config.yaml
num_hidden_layers: 8
hidden_size: 384
num_attention_heads: 12
num_key_value_heads: 12
head_dim: 32
intermediate_size: 3072
vocab_size: 23762
hidden_act: "tanh_gelu"
norm: "layernorm"
norm_place: "pre"
norm_eps: 1e-05
positions: "learned"
qk_norm: false
attn_scale: 0.177
bias: "all"
tie_word_embeddings: true
parallel_block: false
init: "normal"
init_std_qkv: 0.0184
init_std_o: 0.00461
init_std_up: 0.0184
init_std_down: 0.00461
optimizer: "muon"
learning_rate: 0.00905
beta1: 0.95
weight_decay: 0.019
lr_head: 0.00496
max_grad_norm: 1.0
warmup_steps: 200
schedule: "wsd"
decay_fraction: 0.853
decay_shape: "linear"
final_lr_fraction: 0.0
batch_tokens: 32768
max_seq_len: 512
doc_mask: false
train_tokens: 267500000
max_steps: 8164
dataset: "wikipedia_en"
MLP neurons of a small language model. Each row is named by its layer, matrix (up: input weights) and neuron, and shows model dimensions 64-127. Each number is 200 + 30 x the weight over its row's rms, rounded and kept within 0 to 999.
After each neuron's rows, "fires on" lists the tokens most often at its 100 highest values on Wikipedia text that the model never trained on.

L5.up68,254,178,231,192,220,256,207,217,160,184,167,153,198,218,220,178,215,175,207,250,273,187,181,168,237,179,204,187,168,222,200,200,199,189,213,149,174,160,126,184,221,200,249,190,255,245,202,189,225,251,225,218,179,187,239,214,230,153,200,200,277,196,188,228
fires on: ",", " dec", " tax"

L5.up269,145,229,246,200,213,124,208,181,223,247,170,126,194,197,201,145,215,208,188,193,202,189,206,196,232,183,158,167,163,180,219,169,174,212,171,221,223,227,206,175,182,158,244,211,190,173,211,233,201,142,204,160,195,209,157,201,206,204,237,209,143,143,198,186
fires on: " all", " by", " F", " United", " the", " of"

L5.up38,175,214,219,193,203,161,204,233,243,227,167,216,205,182,207,217,198,228,209,222,212,171,199,251,173,134,223,177,186,230,219,168,226,165,193,237,203,200,162,167,274,179,201,186,160,212,183,150,206,161,185,224,240,207,172,216,245,244,260,181,214,193,248,236
fires on: " ", " was", " is", " a", ".", " ("

L5.up2765,210,197,169,227,189,257,219,229,193,222,181,152,163,207,181,190,241,200,258,161,192,185,171,200,162,219,207,197,218,223,208,220,180,220,134,203,241,204,185,155,163,227,148,194,187,181,118,180,175,206,192,214,224,171,185,203,206,190,227,199,241,259,210,230
fires on: ".", " respectively", " votes", "}", ","

L5.up278,202,232,230,175,163,204,218,165,228,214,153,178,222,155,247,182,168,205,192,206,194,206,224,204,209,179,172,188,175,220,195,259,190,181,125,175,236,204,202,155,206,232,178,129,158,195,171,223,144,238,157,145,174,182,126,250,238,216,164,193,163,204,153,187
fires on: ",", ".", " .", " would"

L5.up2645,214,189,222,253,193,173,187,193,197,239,227,200,200,204,191,195,161,223,189,274,134,166,197,201,216,233,244,162,142,179,201,213,184,192,232,214,219,208,209,191,196,218,170,226,193,196,160,212,233,215,220,220,173,208,244,224,189,194,196,204,199,197,204,145
fires on: ",", " was", " (", " office"

L5.up817,230,228,183,217,186,165,178,145,198,166,188,196,244,218,216,159,219,205,216,234,194,191,177,263,215,179,162,180,213,194,149,175,195,158,195,224,209,240,230,176,184,204,215,179,164,163,242,166,170,233,168,264,150,194,139,191,204,159,226,186,169,188,228,218
fires on: " ", " to"

L5.up690,274,179,230,168,215,195,225,190,174,141,156,223,248,202,208,240,183,221,225,172,243,185,190,216,214,160,188,176,204,175,153,207,181,159,159,213,210,272,202,260,166,277,173,217,229,172,195,234,213,273,240,139,229,193,202,169,207,198,274,238,231,172,211,220
fires on: " an", " Best", " the", " in", " two", " as"

L5.up2771,271,225,295,190,166,214,207,202,228,237,215,231,175,170,139,200,176,201,195,203,191,159,178,181,212,225,202,234,239,246,163,188,174,222,262,197,171,223,157,203,139,269,222,208,221,156,193,175,219,214,246,199,181,214,174,141,179,256,206,217,202,180,160,177
fires on: " and", " name", "-", " in", ",", "."

L5.up1340,193,203,247,239,193,253,227,238,249,195,148,192,231,270,203,203,268,201,188,242,186,191,196,174,200,168,207,210,221,207,184,171,264,219,198,215,196,173,211,245,200,189,174,206,191,213,187,225,174,197,229,193,183,215,216,200,160,213,226,209,257,195,194,156
fires on: ",", "),", " "

L5.up888,209,204,249,197,210,209,205,182,179,233,195,187,225,214,199,211,196,204,210,254,220,207,190,185,197,279,193,167,224,173,225,237,184,148,197,184,229,207,196,226,154,164,156,206,192,180,262,218,179,212,234,182,196,217,219,250,190,157,218,160,224,178,171,186
fires on: ",", " in", "5", "1", "6", "10"

L5.up10,207,204,171,217,156,170,223,156,227,219,225,164,163,189,250,218,141,228,235,207,202,224,196,193,201,246,203,186,204,201,216,221,192,173,178,206,237,162,259,189,215,208,225,227,218,191,197,192,250,217,221,223,177,216,184,229,189,237,194,193,186,206,215,190
fires on: " (", " =\n\n", "\n\n", " \""

L5.up2010,163,198,113,170,239,199,184,190,184,192,171,212,190,197,196,239,211,220,172,197,163,191,283,232,197,191,218,223,214,209,176,222,147,173,194,181,214,170,199,200,236,222,162,194,187,249,209,243,212,192,167,239,232,193,217,218,212,231,223,181,155,153,210,183
fires on: " ", " of", " L", " around", " to"

L5.up2156,215,189,178,218,185,233,143,140,249,239,224,190,160,177,166,173,217,234,206,243,199,215,222,193,210,158,197,244,168,184,209,188,199,215,193,159,204,202,193,256,218,185,202,190,158,234,191,243,210,187,185,165,170,212,175,181,241,185,193,208,267,236,184,186
fires on: " the", "10", " a", " ", "1", " one"

L5.up785,198,173,172,205,224,163,242,162,256,225,197,249,220,211,181,228,224,217,219,183,213,177,196,200,194,190,189,204,187,176,211,254,212,155,181,191,232,198,182,171,182,189,234,218,247,176,250,166,174,184,144,196,124,171,246,202,213,192,241,230,229,199,211,161
fires on: " and", " at", " &", " Institute"

L5.up2138,232,166,174,247,277,184,211,156,257,218,198,150,252,210,227,183,205,218,220,194,227,211,200,180,282,200,208,201,196,185,177,214,192,190,196,194,193,225,139,185,172,189,220,212,223,163,216,165,198,197,236,166,168,160,151,213,174,224,187,228,178,167,222,118
fires on: ",", " and", "jani", " Canadian"

L5.up881,175,191,222,229,240,201,212,237,274,175,207,175,238,160,223,189,182,204,135,197,219,169,173,159,214,237,223,220,205,148,158,222,259,168,167,182,212,212,201,176,207,182,161,258,230,135,188,262,214,245,177,129,218,137,194,201,153,166,134,221,171,242,186,204
fires on: " the", " to", " and", " him", " in", " moved"

L5.up1024,195,202,192,161,171,174,172,205,250,241,210,187,205,168,187,188,177,196,215,240,213,201,244,213,176,153,186,208,180,201,208,213,245,187,177,166,296,218,226,205,216,185,193,192,202,205,249,163,268,182,198,221,189,200,199,211,226,214,217,198,185,147,240,205
fires on: " H", " D", " N", " G", " R"

L5.up2418,189,217,177,154,199,185,179,270,159,199,206,202,180,218,206,187,238,198,159,194,187,233,186,194,210,224,180,202,215,256,192,205,185,243,177,210,210,227,220,240,204,251,190,210,194,203,235,177,200,247,204,199,175,204,180,169,202,171,179,192,235,174,239,200
fires on: " D", " A", " E", " O", " U"

L5.up1331,163,156,159,224,186,202,231,168,222,208,163,252,161,210,225,194,219,223,183,160,262,251,197,260,224,228,165,191,191,222,194,207,216,183,159,195,212,222,159,207,262,211,217,166,155,167,193,197,205,212,160,137,149,177,265,215,197,179,218,209,222,216,228,157
fires on: " and", ",", " to", ".", " &", " by"

L5.up1240,229,216,235,224,151,248,171,178,245,229,131,227,207,190,220,186,197,176,225,159,167,191,181,236,243,221,166,163,231,208,192,199,161,211,216,216,243,247,199,190,158,224,170,210,175,229,237,186,173,246,248,219,203,240,180,132,179,211,201,204,170,235,217,211
fires on: " ", ":", " had", " of"

L5.up2756,181,178,175,228,154,245,207,137,266,263,167,200,181,163,219,151,185,181,188,197,157,193,190,177,148,220,142,186,204,213,156,231,219,216,174,194,200,227,266,235,280,222,207,228,212,222,202,149,219,207,261,218,176,239,190,212,235,213,239,217,193,177,200,150
fires on: " \"", " (", "-", "/"

L5.up2946,181,199,230,200,210,226,206,255,230,167,179,146,230,238,219,192,196,166,215,209,228,181,188,165,212,161,140,162,199,207,200,179,217,215,187,226,173,186,162,183,201,230,151,218,237,220,249,195,198,243,201,191,181,202,179,249,209,188,180,253,221,203,237,232
fires on: ".", ",", " "

L5.up1441,176,200,169,218,148,189,171,119,225,187,166,218,186,196,216,210,177,173,201,205,195,194,225,211,209,173,248,261,209,200,245,255,176,213,178,177,199,143,198,180,227,184,212,179,183,210,202,165,173,236,168,213,240,237,152,253,203,205,233,219,224,229,210,210
fires on: " the", " |", "199", "|", "200", "201"

L5.up2628,167,179,176,204,179,167,186,193,210,202,207,244,175,181,202,244,218,198,178,173,194,124,134,239,198,221,245,156,210,236,217,254,191,254,168,192,184,224,178,200,166,208,152,179,185,244,188,202,187,204,195,245,202,188,237,223,190,203,195,220,204,280,226,135
fires on: " and", " the", " a", ",", " special"

L5.up1384,226,215,230,212,233,206,206,174,245,220,183,187,317,179,215,191,213,258,186,219,201,124,248,159,191,215,218,203,190,175,148,228,260,173,186,225,207,218,186,215,174,201,174,216,201,212,182,166,205,185,213,210,203,159,175,175,174,239,228,214,181,196,202,199
fires on: " the", "–", "'s"

L5.up162,225,160,223,227,157,162,266,186,202,183,210,183,219,244,224,186,150,222,191,243,180,207,156,189,200,210,202,205,246,247,198,166,144,199,170,211,234,200,194,163,218,231,178,205,264,196,172,225,253,216,220,192,172,179,154,251,171,237,172,172,187,251,182,211
fires on: " was", " (", "-", " be", " were", " is"

L5.up2192,209,196,214,190,206,252,262,165,207,157,151,158,198,216,202,211,213,175,228,184,207,184,200,225,198,215,191,215,224,227,237,206,188,195,167,204,190,205,209,178,177,188,168,236,183,215,209,185,199,159,165,200,170,216,193,219,189,216,161,206,241,191,182,228
fires on: " ", ".", " but", ","

L5.up765,247,180,235,238,214,213,152,188,192,198,191,214,194,184,168,236,226,179,174,181,215,191,179,155,208,212,200,184,240,263,264,231,229,180,177,160,206,180,213,240,224,223,210,166,183,226,149,243,179,265,204,161,159,203,207,195,253,162,208,198,163,146,223,210
fires on: ".", " +"

L5.up1698,199,253,227,206,228,223,178,188,179,190,194,167,197,234,194,227,130,182,182,220,237,180,209,178,221,178,199,157,143,206,168,196,229,194,211,169,251,200,255,182,196,221,225,191,172,229,222,196,212,211,159,182,220,156,189,186,198,209,164,199,201,208,228,186
fires on: ",", " "

L5.up2297,182,237,212,186,127,182,234,207,161,198,149,235,211,189,169,239,157,212,177,157,204,205,234,160,240,224,186,181,185,189,235,277,207,201,218,206,274,201,183,146,176,214,182,211,229,202,229,219,195,217,178,236,204,203,223,159,202,183,229,189,250,218,181,165
fires on: " |", ",", "8"

L5.up1389,198,212,207,160,167,236,150,230,175,204,158,163,257,239,188,226,259,161,198,192,227,173,156,225,213,232,212,180,242,197,220,213,193,203,189,169,237,237,199,205,176,192,190,234,210,199,213,190,149,174,212,160,152,169,189,250,256,226,206,229,225,184,214,183
fires on: ",", " two"

L5.up2757,187,189,209,218,248,278,189,235,230,238,213,172,157,178,227,149,173,186,182,188,189,225,201,242,219,193,195,186,259,148,150,212,185,183,117,141,225,190,195,220,174,172,179,236,247,204,196,190,223,198,196,188,229,196,174,230,240,210,197,173,196,174,202,179
fires on: " ", " +", "9", " Court", " in"

L5.up799,258,250,202,192,214,163,207,211,265,228,236,233,171,165,270,169,217,224,218,176,153,216,212,199,244,178,207,188,243,220,204,153,219,207,214,284,238,175,188,202,241,176,171,214,253,237,246,182,249,254,226,194,200,211,214,209,194,254,189,218,219,221,182,169
fires on: " ", ",", "5", "30"

L5.up71,206,232,187,219,212,217,163,182,210,209,222,228,211,173,145,164,248,218,219,211,192,228,213,189,188,205,197,171,223,196,220,182,179,212,170,203,185,170,203,211,181,240,158,191,227,234,190,141,194,200,189,169,144,250,228,185,244,199,205,228,182,207,196,213
fires on: ".", " −", " "

L5.up2143,222,232,190,178,225,205,156,176,168,226,215,186,179,177,127,191,189,227,280,207,152,213,150,211,175,163,186,199,223,201,235,240,205,218,164,203,158,212,192,152,152,294,170,178,160,183,175,195,215,191,222,172,229,206,210,187,197,219,185,186,268,256,218,183
fires on: ")", " but", " ", ".", " as", " so"

L5.up1673,222,186,233,203,188,207,173,146,201,201,223,185,221,190,166,215,203,198,225,186,214,209,211,151,210,210,151,184,167,191,165,202,145,245,149,105,254,152,224,154,184,268,207,249,215,277,199,213,158,181,180,222,220,183,156,241,196,192,254,199,179,238,197,150
fires on: ".", ",", "ex"

L5.up1450,162,198,253,149,176,193,184,191,217,216,201,208,194,210,192,235,224,185,203,248,181,227,175,192,189,236,245,213,229,183,223,214,198,201,230,187,227,179,114,169,94,212,241,168,226,187,213,191,185,194,186,205,182,174,154,211,184,175,220,213,214,215,230,175
fires on: " |", " the", " at", " @", " from"

L5.up255,182,211,185,220,196,227,229,139,267,221,173,148,166,203,173,199,186,179,224,173,175,172,198,204,191,186,215,198,205,161,185,223,221,220,229,218,274,153,254,186,276,180,194,129,146,176,219,156,220,194,158,219,180,162,192,202,167,294,192,193,186,147,184,256
fires on: " to", " of", " |", " the", " its", " his"

L5.up1015,219,283,151,172,198,202,196,207,248,195,198,183,192,136,191,192,209,255,207,250,203,180,178,228,198,224,232,176,164,220,185,203,191,185,230,230,198,182,180,168,143,236,247,140,235,229,224,172,187,195,170,194,191,185,215,240,206,183,182,158,241,235,192,210
fires on: " |", " to", " was"

L5.up1141,250,224,162,185,151,156,169,220,249,138,220,175,248,159,194,225,235,218,205,264,161,168,208,159,179,187,182,216,197,242,171,208,210,224,161,210,222,272,167,258,198,243,215,228,242,222,185,207,241,162,190,195,196,191,167,184,226,184,147,235,207,189,209,237
fires on: " ", " and", "200", "-", "–", " to"

L5.up1783,227,157,180,187,247,183,216,254,225,180,130,202,197,248,174,197,261,179,264,190,201,228,224,162,219,179,219,166,174,228,205,227,191,204,196,200,198,199,158,214,215,169,219,171,240,197,213,176,204,220,168,224,149,205,190,208,201,199,208,165,261,203,192,237
fires on: ",", " from", " to", " that"

L5.up1319,185,178,264,202,243,207,243,157,221,212,186,207,218,219,218,179,270,180,199,211,180,178,189,204,234,161,206,193,162,212,207,238,229,186,181,195,126,218,230,246,208,255,171,219,243,230,162,208,226,238,157,220,240,169,192,224,216,191,187,171,184,173,223,211
fires on: ".", " as", " in", "h", ":", " by"

L5.up3019,179,154,175,162,230,223,204,201,198,214,212,179,177,212,217,221,168,224,227,198,167,208,229,220,188,177,138,180,252,214,199,200,192,168,228,176,222,222,162,175,147,200,219,224,196,270,184,233,191,231,198,257,188,201,210,171,172,192,178,209,227,166,171,197
fires on: " ", " $", " £", " around", "$"

L5.up1177,198,181,210,228,204,192,237,180,242,170,155,151,232,155,199,229,203,165,219,225,209,190,206,178,238,187,237,224,207,155,192,141,203,160,200,225,131,105,216,222,205,245,183,169,158,246,183,156,215,193,207,206,186,209,204,247,142,211,176,261,262,228,209,209
fires on: " was", " in", " as", ",", " been"

L5.up2038,253,176,236,220,150,211,150,242,221,191,196,241,222,180,204,252,210,189,222,201,165,186,225,217,194,187,219,226,152,165,202,189,225,188,126,179,180,197,178,234,141,238,150,172,216,278,173,224,211,220,204,235,252,142,223,233,219,208,228,165,220,193,158,156
fires on: ".", ",", "0"

L5.up1169,238,133,220,189,176,186,195,165,192,199,215,231,220,268,176,234,180,166,186,210,195,168,211,214,151,198,110,162,230,224,199,214,218,178,192,196,202,231,242,237,205,227,197,224,171,204,159,225,250,189,212,182,173,155,174,250,202,200,124,204,204,188,194,138
fires on: " (", "-"

L5.up1882,221,183,251,192,205,184,146,175,228,186,217,218,188,217,198,203,197,251,186,218,210,217,206,218,224,240,234,141,251,179,219,214,214,193,208,197,216,122,157,222,223,215,148,152,220,192,185,155,160,280,180,207,231,123,213,167,138,143,204,209,191,184,153,240
fires on: " |", " of", " to", " from", " against"

L5.up1184,212,199,207,234,204,230,175,140,147,224,213,231,189,176,199,187,230,198,225,187,143,198,179,130,205,239,142,207,238,235,257,214,178,192,203,238,198,169,179,240,234,193,206,239,192,255,197,204,209,204,238,217,210,163,206,230,229,222,151,205,245,201,199,196
fires on: ".", ","

L5.up2230,200,104,206,237,174,176,189,260,198,176,137,235,204,147,201,229,178,135,189,207,175,182,210,167,249,212,190,159,205,227,171,197,187,184,206,223,209,279,225,138,224,205,233,182,232,225,194,251,136,250,147,233,204,179,199,181,185,208,191,204,229,213,233,220
fires on: " and", ",", " or", " not"

L5.up2761,231,219,141,224,192,190,179,175,250,212,184,199,186,182,211,168,268,181,203,214,170,235,196,209,232,165,170,202,158,185,239,184,228,202,152,204,143,250,168,238,215,168,187,203,184,175,223,192,213,191,135,167,138,191,206,178,186,174,237,247,202,180,201,172
fires on: ".", " and", " (", " St"

L5.up1930,131,202,232,177,228,173,217,122,216,215,224,191,129,195,217,181,244,202,258,239,197,211,185,162,171,203,254,167,207,163,243,242,204,185,229,147,200,202,199,209,176,219,165,196,203,196,181,209,207,182,166,195,192,203,178,164,155,201,187,259,248,212,253,237
fires on: " ", " one", " out", " in", " all"

L5.up639,160,267,209,182,173,212,228,178,307,197,210,200,238,202,193,181,274,233,185,195,215,171,229,195,224,228,178,134,210,186,152,230,218,179,213,161,247,143,199,209,218,139,224,201,224,218,168,168,199,208,205,240,239,202,189,211,167,180,220,232,168,207,181,215
fires on: " (", " ", " |", " the", " of"

L5.up3042,221,190,221,210,183,200,234,231,262,227,215,127,227,166,171,170,254,184,239,201,205,202,206,174,190,186,238,189,180,248,197,188,209,238,215,173,210,224,178,220,217,147,261,226,215,233,174,209,161,236,215,186,179,213,214,181,186,168,186,202,152,175,179,148
fires on: " by", " of", " with", " and"

L5.up819,213,185,202,191,186,211,189,178,183,207,222,173,202,210,224,215,145,181,276,209,175,193,234,189,204,175,122,234,200,211,165,201,223,182,193,249,240,199,242,143,224,226,234,200,192,207,255,186,231,176,171,237,181,249,177,191,208,197,176,207,199,200,143,202
fires on: " was", " is", " first", " ", " on", " from"

L5.up746,240,219,206,170,194,228,195,192,163,242,219,264,223,200,174,193,248,183,199,184,182,220,203,138,256,177,181,218,174,201,165,191,170,217,160,227,192,143,155,207,189,193,219,198,207,154,191,123,202,258,137,236,270,161,188,229,188,178,234,251,223,211,195,196
fires on: " and", " the", ",", " New", " Nich"

L5.up533,195,227,217,235,163,227,148,248,227,240,168,247,215,178,145,187,214,206,226,227,194,222,225,205,223,176,213,149,267,220,186,167,147,164,177,209,235,187,155,169,155,191,220,198,244,221,162,205,240,162,238,195,203,172,204,222,167,201,243,207,207,245,216,216
fires on: " ", "200", " Super", ":", " for"

L5.up407,223,201,232,249,160,200,189,240,205,183,168,234,191,227,166,190,161,155,223,172,228,203,203,268,209,255,117,141,238,210,178,257,163,170,208,213,204,180,182,188,202,227,183,205,183,163,238,213,187,172,188,138,143,210,174,134,182,165,155,194,199,191,162,179
fires on: " and", "0", "1", " (", " Ab", " Al"

L5.up485,196,227,141,277,194,219,210,207,231,177,195,175,254,205,252,250,205,164,206,203,164,192,212,199,195,192,263,189,207,183,154,229,186,192,185,188,207,189,170,166,164,154,240,220,215,152,184,207,209,158,210,212,189,204,181,236,179,171,196,194,272,242,217,232
fires on: ",", " and", " –", " office", " or"

L5.up2895,184,230,222,219,184,261,175,163,201,162,167,158,224,172,181,226,149,173,208,165,205,208,209,181,189,150,214,226,180,186,185,250,239,223,188,194,261,160,166,228,162,176,258,258,180,195,207,220,210,158,187,146,195,196,172,160,247,231,208,196,185,245,176,155
fires on: "0", "3", " .", "2", " ar"

L5.up675,219,189,211,200,221,195,172,198,210,208,210,147,236,185,182,222,212,171,192,185,146,252,219,190,194,195,229,193,218,212,149,287,223,172,192,196,234,274,248,177,192,215,180,202,220,223,217,205,226,251,202,202,206,248,213,175,187,190,213,248,239,178,204,232
fires on: " ", " all", " of", " All", " other", "-"

L5.up1893,188,207,231,254,196,186,228,162,220,194,204,219,232,239,183,181,187,208,177,241,249,170,164,239,212,193,227,170,249,188,202,241,208,179,189,204,205,157,147,277,183,213,195,167,229,181,166,153,220,178,195,221,174,225,168,222,219,229,165,200,139,214,205,197
fires on: ",", " (", " in", "\",", " was"

L5.up1875,184,226,215,214,181,206,190,291,252,287,125,278,235,186,215,202,213,200,218,232,188,155,210,252,181,220,183,205,210,211,135,220,195,200,223,257,209,227,204,223,212,170,198,175,223,184,224,215,228,168,216,221,158,222,225,209,182,284,238,240,207,180,221,247
fires on: " (", " ", "\n", " |\n"

L5.up2477,166,228,251,177,157,206,219,224,217,194,236,239,222,228,221,209,213,187,200,182,191,187,180,182,187,217,172,194,192,221,214,230,175,227,217,185,183,188,228,170,188,197,210,215,202,233,130,187,202,209,150,120,210,188,183,243,193,207,199,224,192,207,158,182
fires on: "'s", "\n", " his", " her", " (", " and"

L5.up2241,171,221,200,236,199,188,219,191,186,173,230,182,182,160,212,133,252,275,210,208,175,163,180,172,187,204,174,189,188,270,205,248,225,176,207,188,182,171,208,175,243,244,214,251,177,173,209,187,204,157,172,166,230,182,250,199,202,194,206,177,207,233,152,276
fires on: ".", ";", "-"

L5.up2716,222,157,246,203,185,208,205,201,234,195,177,205,214,214,163,168,230,211,226,151,211,183,223,192,171,212,228,207,194,188,183,169,187,174,189,175,172,197,154,150,178,162,173,192,180,197,209,160,217,245,173,218,157,229,192,189,149,234,136,226,227,159,128,222
fires on: " the", ".", " Best", " of", "-"

L5.up1360,207,225,278,243,196,198,212,227,233,237,181,157,175,204,185,226,222,140,209,210,202,148,189,244,202,209,191,172,199,168,213,153,211,248,190,174,184,222,167,173,184,155,174,270,214,194,244,223,146,195,239,136,185,201,185,249,199,211,168,194,236,232,254,235
fires on: " the", " of", " late", " at", " by"

L5.up807,205,227,304,205,200,224,145,202,193,240,233,182,215,232,176,196,236,207,170,211,233,185,175,246,244,204,128,226,253,163,213,237,205,156,177,216,204,155,191,211,180,208,237,206,288,217,135,184,197,185,143,202,203,213,160,212,179,169,190,227,187,223,197,232
fires on: " of", "ș", " ROU", " in", " de", ","

L5.up2679,194,233,206,202,160,160,213,195,255,170,213,175,268,201,152,230,166,230,174,123,191,235,198,217,220,150,193,195,213,226,235,206,228,119,165,224,211,209,155,201,179,172,238,198,213,131,209,246,169,202,205,164,196,233,183,200,201,151,125,250,183,192,172,143
fires on: " (", "-", " and", ",", " It", " now"

L5.up699,202,194,244,177,167,252,187,223,244,203,231,212,215,209,175,183,178,172,246,215,172,197,177,188,207,133,228,145,198,260,199,216,173,211,247,177,213,229,176,146,199,192,194,164,186,200,235,186,191,170,218,203,191,278,236,204,212,203,169,243,242,114,193,203
fires on: " for", " on", " and", " to", " ", " all"

L5.up2529,210,232,225,164,215,236,189,260,197,146,198,158,173,196,243,171,216,184,156,219,246,187,185,187,179,187,263,206,219,206,235,180,259,188,227,207,209,206,215,222,204,261,200,206,239,152,179,219,175,235,188,197,209,234,216,180,203,263,198,160,186,203,178,170
fires on: " c", " C", " B", " P"

L5.up1664,189,168,248,196,187,197,232,222,234,252,181,204,210,276,215,253,217,167,239,198,157,151,197,205,231,189,219,166,213,215,183,212,235,215,218,227,208,205,210,201,211,202,245,195,233,204,192,153,169,157,198,193,153,195,233,260,182,130,203,232,230,191,228,167
fires on: ",", " and", " during", " from", " or", " in"

L5.up2603,245,181,215,186,187,220,137,265,219,237,170,201,215,157,139,186,247,196,193,147,170,266,204,223,161,196,210,183,201,231,217,223,245,243,161,175,237,229,182,248,173,218,210,189,160,269,179,233,230,186,175,220,153,181,186,153,194,195,208,170,200,167,202,235
fires on: "-", " ", " |\n", "\n"

L5.up1376,240,233,153,211,176,160,173,236,201,181,188,223,145,230,205,179,194,154,189,213,265,195,159,219,196,199,276,164,218,213,245,237,164,165,204,166,171,190,160,172,240,177,190,235,182,181,232,204,205,208,178,203,161,181,226,189,232,191,208,235,294,199,240,217
fires on: " |", " card", " ", " Red", " during", " IF"

L5.up1030,220,248,177,186,205,232,195,195,181,212,202,197,228,171,226,185,192,165,190,204,200,174,212,212,211,195,198,180,172,220,220,201,152,156,261,215,254,180,215,250,194,276,217,211,201,222,226,206,199,212,201,236,229,191,172,177,186,148,268,241,204,151,213,212
fires on: " |", " (", " =", " Apps", ":", " "

L5.up2146,215,224,232,240,221,150,238,171,215,216,179,252,244,173,229,229,242,174,240,149,211,239,129,194,149,204,176,177,227,149,195,188,200,236,176,222,206,120,195,232,236,124,264,236,196,217,217,180,182,224,181,144,220,193,211,213,221,181,176,195,211,227,231,218
fires on: "–", ",", "-", "th", ":"

L5.up1693,187,172,148,209,204,169,225,200,247,182,173,118,153,152,157,252,209,213,247,228,163,189,203,201,191,199,206,197,145,197,141,198,194,194,221,186,233,220,182,184,167,188,256,206,146,229,210,195,152,174,186,245,193,183,224,211,195,214,211,221,192,200,190,191
fires on: " ", " of", ";", ":", " |"

L5.up1860,208,200,189,183,182,197,253,221,250,240,213,161,252,220,231,169,224,199,209,197,169,225,187,175,222,207,185,200,208,214,190,202,187,188,203,187,167,239,202,247,200,222,216,179,261,197,148,157,201,222,218,173,182,257,193,236,167,227,171,268,228,208,214,165
fires on: " ", ",", " of", " round", " (", " to"

L5.up1034,210,195,180,171,177,157,168,207,178,194,182,154,221,177,185,179,194,249,191,191,177,203,175,165,226,237,170,235,184,211,196,242,223,209,178,186,233,214,210,165,167,203,139,207,218,217,195,172,205,228,135,191,157,208,161,196,229,226,232,198,172,212,200,213
fires on: " N", " D", " U", " W"

L5.up1299,202,199,195,266,182,208,237,218,214,230,162,227,177,203,186,239,188,206,216,194,238,227,184,185,201,195,147,152,196,216,195,210,170,192,221,173,216,175,206,137,211,189,209,220,208,262,192,166,243,155,144,228,149,204,172,183,182,221,219,209,243,185,199,257
fires on: " on", " the", " a", "ulus", " an", " to"